config.yaml
num_key_value_heads: 1
head_dim: 64
hidden_act: "swiglu"
norm_place: "pre"
norm_eps: 1e-05
rope_fraction: 1.0
qk_norm: true
parallel_block: false
lr_head: 0.00639
schedule: "wsd"
decay_fraction: 0.766
final_lr_fraction: 0.0
MLP neurons of a small language model. Each row is named by its layer, matrix (gate and up: input weights; down: output weights) and neuron, and shows model dimensions 128-255. Each number is 128 + 32 x the weight over its row's rms, rounded and kept within 0 to 255. A neuron's up and down rows have the sign that makes its largest values positive.
Before each neuron's rows is what it responds to, as a language model described it from the Wikipedia text at the highest values.

Second piece of words split after a short opening fragment, as in en-v-ironment, th-r-ough, in-v-olved, ag-ainst; also dashes in number ranges like 1907–1988.
L5.gate249 [139  64  79 121 140 125 139 106 178  66 137 111  66  82  69  90 103 162 112 181  98  92 144 101 158 116 143 143  99 140 133 107 182 140 114 189 151 115 166 133 122 107 113  79  80 183 166 182  89 133 119 137 124  99  23 129  78 120 157 137 132 148 149  27 130 173  76 128 145 119  84 104  89  88  98 152  96 137 150 123 148 145 120 185 133 139 148 115 135 100 107 135 126 137 137  91 111 128 137 151 129 130 146 139 122 127  73 116 114 191 152 107  79 130  63 146 133 175 111 133 170 176 123 133 146  96 110 120]
L5.up249 [122 150  86 144 123  93 107  90 158  99 119 125  82  90 102 161 156  45 122 125  42 116 128 125 165  54 127 150 179 145  59 141  81  79  86 129 146 110 102 149 155 124 128 142  71 148 145 140  87 151  78 123 126 117 102 174  55 107 130 164  73 101  65 106  95 131 206 108 148 130  20 145 127  82 103 116 119 140 159 127 138 184 145 148 126  82  97 108 159  81 158 149 135 126 156 146  94  88 181 119 121 148  96  99 118 172 154 124  73 157 128 123  79 109 117 176 112 169 145 145 128 120 130 214 173 107 129 136]
L5.down249 [151 103 170 109 126 159 183  92 161 110  63 141 130 136  96  79  83 157 102 115 110 120 124  93 101 113  90 118 138 140 144 145 113  80 153 134 181 159  88  88  83 111  93 104 103 143  89 111 113  80  87 169 122 130 137 118  84 159 146 108  83  69 118 145 152 161 184 134  59 105 176 132  70 188 108 184 178  86 134 144  89 131 153  89 128 147 121 110 154 156 122 120 118  61 145  94 158 131 100 139 116 115 129 126 168 108 111 143 117 147 118 131 186 109 139 102 127 111 152 188 125 139 180  84 148 146  81 109]

The word "of" right after "one" (one of the destroyers, one of which), plus other "of"/"in" uses and mid-word pieces like "um" in stadium or costumes.
L4.gate64 [134 134 125 151  95 151 112 140 161 178 114 131 142 132 189 145 115  94 184  86 121 143 106 119 103 138 206 140 131 109 169 149 131 129 101  49 158 140 198 107 141 125 142 130 143  73 118 116  76 165 180 127 151  70 124 166 138 134 159 130 126  67 176  68 113 103 156  66 134 143 144 147  96 134 119 126 104 119 144 125 142 115 150 122 159 116 115  94 190 116 115 136 111 147 107 123 101 122 152 128  99 149  70 156 151  82 153 133 123 124 158 173 108 142 120 103  28  64 177 117 118  88 162 142  75 126 128  94]
L4.up64 [123 108  77 122  90 145  78 147 125 189 154  74 129 156 148 120 110  92 108 116 115 212 120 160 115 141 106 137 133 114  95  91 161  81 130 122 107 127  89 167 134 120 103 123 119  84 122 136 130 148 119 114 157 159 170 139 129  87  88 106 122 155 112  88  61 139 128 125  72 210  68 183 125 183  93 212 162  81 148 181 142 147 150 128 127 100  98  90 164 100  65 101 131 130  94  79 128 113 150 101 113 153 124 123 142 111 105 126  68 150 159 149 131 107 158 157 110 163 138  62 173  92 113 148 106 152 127 107]
L4.down64 [126 154 110 109 168 137 216  81 126 124 135 164 140 152  89  90 133 131 158 140 186 148  93 181  89 149  81 103 164 137 134 174 167 163 140 124  87 122 108 108  93  69 132 160 149  96 139 126 116 114 194 157 130 145 124 112 118 190 107 143  97  92  93 143  81 154 157 155 129 100 202 119  86  93 176 121  77 106 129 157 118 121 129 143 138 120 176 143 162 134  33  95 122 125 132 113 152 107 127 160 149 113 106 181 171 197 154  99  87  94 153 132 115 114 129 129 124 142 147  50 127 105  93 138 136 110 149 117]

The last piece that completes a word, usually a short ending split off mid-word, as in tak-es, insid-e, compan-y, plus hyphens in one-time or four-year.
L4.gate419 [120 125 133 128  99 123 132 136 177 136 141  88  91 130 124 159 113 158 127 133 115 148 187 105 162 112 113 159  81 132 116 163 190  88 134  99 124  88 141 112 173  97 114 135  95 120 136  57 116 169 129 111 132  56  45  92  53 134 171 179  67 115 182  54 140 170 132 104 147 183 133 145  87 106 133  92 132 151 103 131 148  92 194 130 170 115 128 143  83  95  72 204 113 116 129 135 105 118 154 131 104 152 153 136 109 110  78 176 171  87  58 123  95  53 109 163 114  84 163 124 124 157 156 140 117 124 163 157]
L4.up419 [ 94  89 135 128 153 131 184 140 144  79 164 143  54 146  53 116 135  98  92 124  88 172 182 123 125 172 122  87 119 167  87 123 158  88 123  76 172 112 157  91  93 145  97 127 110 147 142 148 119 173 153 181 170 117  90 168 120 114 153 140  97 100 172  80 135 108 147 163 117  94 104 111 149 112  87 150 169  80  85 173 137 107 123 187 114 207 154 131 135 112 174 125 119 119 115  83 105  98 107 129 167 153 183 131  83 140 132 150 160  64  73 150 120 112 182 146  83 110 163  92 125 115 152  97 103 106 190 115]
L4.down419 [111 180  99  99  93 150 107 121 126 108  85 197 137 144 151  88  94 112 159 147 146  97 117  87 168 107 141 171 122 119 146 131  99 129  97 141  93 198  94 131 161 128 158 122 168 138  94 165  88  88  92 143 157 151 118 143 112 146 148 122 139 147 107 120 153 106 128 154  98 130 102 158 132 138 181 172 129 117 119  89 113 193  92  95 153  62 141 116 172 145 172  96 122 147 111 134 103 116 147 113  84 155 168 111 103 101  96 153  61 123 146 154 139 134  84 138 132 107 109 106  99 142 130 173 165 152 120 134]

Mainly of in the phrase University of before a place name (University of Miami, University of Oklahoma), also of, in and from before names, plus mid-word pieces after an initial S (Sports, Secretary).
L5.gate456 [173 130 141 188  93 159 170  85 162 138 134 203 121 118 178 160 108 145 101 169 144  90 145  80  67 110 156 179 127 157 158 134 211  84 119 130 205 184 151 107 128  79 187 126 149  95  89 114 144 129 178 143 116 121 133  74  98 138 148 148 103 134 112 119 107 147 145 131 147 156 143 144 109 140 111 178 182  79  68 137 121 114 166 165  92 121 110 134 104 146 139 105 139 152  92  62  59 174 111 186  97  76 168 144 189 136 156 227 113 145 103 136 138 114 150  81  98 120 154 133 233 127 143 139 166 136 110  89]
L5.up456 [131 131 131 114 117 161 145  48 141  82 144 144  77 183 114 141 140  96 153 159 101 146 128 114 134 109 165 159  88 100 120  95 148 114 131 134 106  99 123 129 100 124 167 141 121 148 138 208 132  86 191  96  82 105 150 146 181 101 127 159  64  77 128 102 134 159  89 143  86 216  75 120  61 142  89  88  85 153 180 147 103 140 115 144  87 105 205 179 110 130 158 104 172 121  99 125 133 115 126 143 148 144 106  91 159 139 152 112  98 101 137  78 120 155 131 124 120  58  98 173 124  86 106 159 123 113 110 122]
L5.down456 [116 137 184 156 105 142 118 131 130 136 121 107  93  93  94  97  97 123 143 129  96 145 148 159 102 143 171  57 124 142 132  92 148 135  88 112 109 141  95  93 100 124 139 159 113 145 107 110 110 117 126 137 159 137 118 111 122 122 158 119 189 123  72 158 116 148 203  98 137  82 201 179 162 110 114 182 145 116 102 147 140 105 196  97 111 109 191 116 117 189 131 149 154 119 146  97 116  78 185 143  88 120 117 171 141 150 176 134  96  86 153 108 138  76 146 125 114 179 116 123 171 112 157 116  71 105 152 171]

Prepositions and function words that introduce a following noun phrase, strongest on "of" in "one of the", also "over the", "at least", "is a", and word pieces like "took".
L6.gate168 [174 121 165 101 130 169 134 110 115  98 125 132 125 116 140 124 100 158  57 122  87 182 198 105 191 109 125 131 108 125 133 110 150  40  58  84 113 144 121 103 188  64 177 130 136 156  95 173 123 114 130 151 161  68 125 140 106 117 173 171 106 125 158  57  93 117 156 104 114 181 101 125 128  69 147 111 136 126 151 108 100 143 126  98 110 111 147 135 130 119 161 133 129 109 128  78 133  20 106 184 104  81  90 133 138 133 110 202 169 132 180 124  40 157 128 130 106 137 139  97 146 213 162 100 155 157 156 142]
L6.up168 [136  75 138 100 198 145 156 105 113 113 142 173 143 119 167 132 126 134 105 125 145 128 183 131  97 148 151 124 149 148 108 156 115 123  24 122 155 159  84 125  72 154 134 136 198 173 139 147 132  88 169 206 184 193 160 134 121  60 176  99 161  83 156 169  78  92  60 134 122 132 126  70 167  65 137 147 126  96  85 110  94 100 121 115 134 136  82  78 144 158 136 125 148 174 171  83  73  78 111 125  89 112 191 126 134  58 123 123 183 200 143 147  48 142  91 152 140 180 102 112 153 138 111 134 157 124 127  91]
L6.down168 [156  98 139 118 173 140 125  84 113 145  48 153  70 101  65 162 115 115 125  92 154 117 113 158 163 126 131 129 143  36 106 124 135 177 119 127 177  93 140 120 137 134 139  78 164 108 149 157  86 107 150 114 136  85 136 136 101 134  91 146 124  51 134  89  89 116 119 117  54 101 128 139 113 113  88  73 117 118 115 162 104 117  99 106 131 161 101 143 153 168 128 110 119 144 116 238  98 116 104 162 141 213 137 105 152 168 103  98  88  85 148 145 115  91  71  87  55 144 105 110 144 131 163 181 128  62 126 140]

Word pieces of the main verb that follows a sentence's subject, often its first or last fragment, as in she c|aptured, too|k, giv|es.
L6.gate197 [105 101  90 136 156 147 222  71 101  95  32 160  76 140 120 148 145 159 121 153 167 135 153  95  92 172  91 144 104 158 130 164 171 147 151 108 102 111 141 116  94 197 181  93 191 179 117 134  81 141 201 106 163 169 186 157 100 134 165 127 113 105 134  55 173 151 133 173 149 165 128 134 152 112  55  98 125 136 115 190  83 144 163 130 184 132  97 108 141 114 105 115 129 135 127  83  80 127  89 165 153 102 172 132 158 167 117  98 104 101 123 118  75 143 113 168  70 126 109 107 118 112 161 126 133  69 159 107]
L6.up197 [128 122  99 157 110 112 145 112 134 109  71 116 117  82 110  72 124 147 134 148 135  67 180 134 117 135 130 130 138 164 116  67  94 168 136 103 104  59 104 155 103 128 141 162  96  99 107 125  98 128  86 102 147 119 120 192 159 158 109  92 143 183 109  50  88 131  99 189 102 169 142 173 145 147 132 101 126 153  91 108 125 109 174 127 170 114 117 156 121 144  77 169  91 110 107 120 155 107  86 152 157 161 148  62 179 177 168 125 116  90  93 167 140 160 122 160 176 156 147  91  93  64  85 156 167 163 159 125]
L6.down197 [105 128  96  96 128  79 140 164 122 138 120 140 137 136 164 148 130  85 157 142  84  98 192 165 131 150  90 131 143 169 158 129 163 144 105 136 155 133 110 140 108 159 145  89 124 128  80 155 109  91 178 169 186 165 130 119  85 122 132  78 220 123 145  93 103 105 138 100 141  96 137 117 223 103  62 113  98 186 128  96 114 156 151 140 158 159 132 135 122  92 180  77 189 147 175 104  59 136 109 107 111 134 202 131 197  93 126 127 110 120 136 164 103 169 125 131 123 145 132 148 152 150 130 106 158 156 153 124]